python train.py --head_dim=64 --activation="gelu" --norm="layernorm" --norm_eps=1e-06 --rope_fraction=0.25 --qk_norm=false --init_std_qkv=0.0302 --init_std_o=0.0 --beta1=0.95 --lr_head=0.00605 --warmup_steps=200 --seq_len=2048 --train_tokens=166900000 --steps=10187 --dataset="wikipedia_en"
MLP neurons of a small language model. Each row is named by its layer, matrix (up: input weights) and neuron, and shows model dimensions 144-239. Each number is 50 + 12 x the weight over its row's rms, rounded and kept within 0 to 99.
After each neuron's rows, "fires in" lists the words (lower case) most often at its 100 highest values on Wikipedia text that the model never trained on.

L2.up389:76 68 38 43 61 39 26 61 47 46 59 37 47 66 44 48 56 39 53 50 44 41 58 40 49 45 48 65 38 70 39 65 47 51 42 49 28 32 53 57 31 52 55 37 55 32 50 56 52 50 58 46 41 47 36 48 55 38 58 59 55 61 54 40 47 80 61 65 42 46 29 58 28 34 45 62 49 67 72 56 29 58 61 39 69 35 52 57 57 38 55 53 42 45 56 53
fires in: "by", "as", "to", "with"

L2.up403:48 41 82 43 58 37 52 44 37 66 43 42 52 46 44 49 44 63 53 52 56 46 67 53 47 47 43 58 60 47 43 39 46 50 61 38 52 60 32 46 57 35 61 50 47 76 32 43 55 53 39 47 50 70 54 63 60 64 55 46 55 33 49 49 56 55 55 89 48 57 42 40 60 49 52 57 71 23 57 45 55 55 49 48 21 48 52 68 73 42 67 64 52 53 34 43
fires in: "music", "european", "art", "europe", "july", "artillery"

L2.up617:46 61 69 64 51 45 48 71 68 52 43 58 53 48 56 37 46 49 68 42 57 57 57 46 62 27 44 50 47 61 34 61 36 60 68 45 63 52 50 47 47 43 67 77 40 59 45 41 46 42 41 52 61 41 34 29 55 51 53 54 44 45 49 48 40 47 37 59 52 53 47 56 37 72 52 71 77 61 53 32 50 57 61 38 65 44 42 39 51 33 67 44 57 46 46 59
fires in: "or", "and", "2025", "6", "2005"

L2.up742:54 71 56 46 23 46 16 45 49 57 60 20 78 49 50 43 50 55 46 51 77 43 62 44 58 64 46 52 40 50 43 45 32 52 52 58 26 48 62 25 64 63 51 81 63 53 64 48 46 60 58 67 42 71 34 73 49 46 44 56 50 46 52 34 39 36 64 51 50 57 38 53 46 57 45 74 44 58 40 40 30 47 49 16 57 31 48 52 32 52 48 41 53 52 47 48
fires in: "gold", "used", "took", "taking", "medal", "takes"

L2.up585:59 51 41 44 62 62 65 68 69 48 49 53 26 47 43 41 43 63 62 54 34 53 38 42 53 55 49 46 22 46 45 54 71 42 10 52 46 64 37 52 61 43 46 51 51 27 58 52 40 47 64 47 60 46 47 44 44 41 53 51 67 37 60 37 40 25 49 54 75 71 49 56 64 39 52 54 38 46 64 56 28 51 73 49 25 58 40 40 58 48 37 43 50 51 51 57
fires in: "in", "had", "as", "was"

L2.up851:52 55 42 50 32 80 51 57 45 48 55 36 42 58 43 45 51 39 57 52 50 29 48 33 53 59 43 30 65 37 63 70 63 63 35 43 47 40 74 30 58 39 66 49 58 41 44 34 52 30 44 29 52 47 63 63 41 55 41 30 48 41 39 64 32 39 42 52 39 50 52 60 59 62 63 68 40 77 51 55 47 62 48 57 36 37 31 34 60 51 57 62 62 43 34 48
fires in: "or", "numerous", "emu", "empress", "emma"

L2.up967:28 48 69 61 40 34 49 55 53 49 53 36 39 29 64 47 39 45 44 51 45 67 62 33 46 55 45 63 65 48 34 61 38 35 52 65 38 56 96 45 49 29 56 52 75 83 45 65 61 48 61 46 57 35 40 64 48 63 66 61 75 48 45 38 37 62 54 53 38 41 64 52 77 66 52 51 44 71 41 37 47 50 57 60 44 46 39 59 42 40 52 43 49 45 22 41
fires in: "years", "appointed", "day", "time", "name", "no"

L2.up23:55 38 29 47 49 69 69 68 56 30 47 64 64 48 52 71 24 43 35 41 51 47 67 58 22 45 45 62 53 41 52 40 36 74 47 70 45 65 45 63 58 52 56 67 21 68 45 66 52 37 38 48 44 51 62 54 64 65 45 48 51 33 55 49 67 24 77 32 73 50 56 69 39 47 65 53 44 42 72 44 39 64 82 64 66 45 60 57 38 55 49 50 22 48 43 58
fires in: "known", "town", "poker", "medical", "media", "median"

L2.up463:48 30 56 63 69 47 48 46 66 40 52 37 65 41 48 42 55 48 50 38 54 51 44 53 67 45 45 44 17 43 52 63 15 27 35 60 42 48 62 56 49 48 41 42 55 43 42 78 17 36 50 66 44 48 59 54 60 53 45 44 65 48 38 36 64 40 60 43 41 45 45 66 57 47 35 51 58 45 52 33 62 50 45 61 52 37 52 33 57 45 43 44 35 56 41 54
fires in: "as", "between", "by", "science", "screenplay"

L2.up531:56 45 53 54 35 47 62 54 69 67 66 69 56 53 29 49 50 58 56 56 52 43 44 45 60 51 39 54 47 44 52 41 41 64 39 61 54 52 44 45 37 53 41 58 39 52 43 58 45 29 30 66 45 46 39 71 39 47 46 39 63 48 41 42 69 45 53 50 44 42 55 69 62 48 78 53 53 41 55 46 43 36 53 43 56 61 55 56 44 48 35 67 59 51 41 73
fires in: "votes", "days", "result", "notes", "islamabad", "series"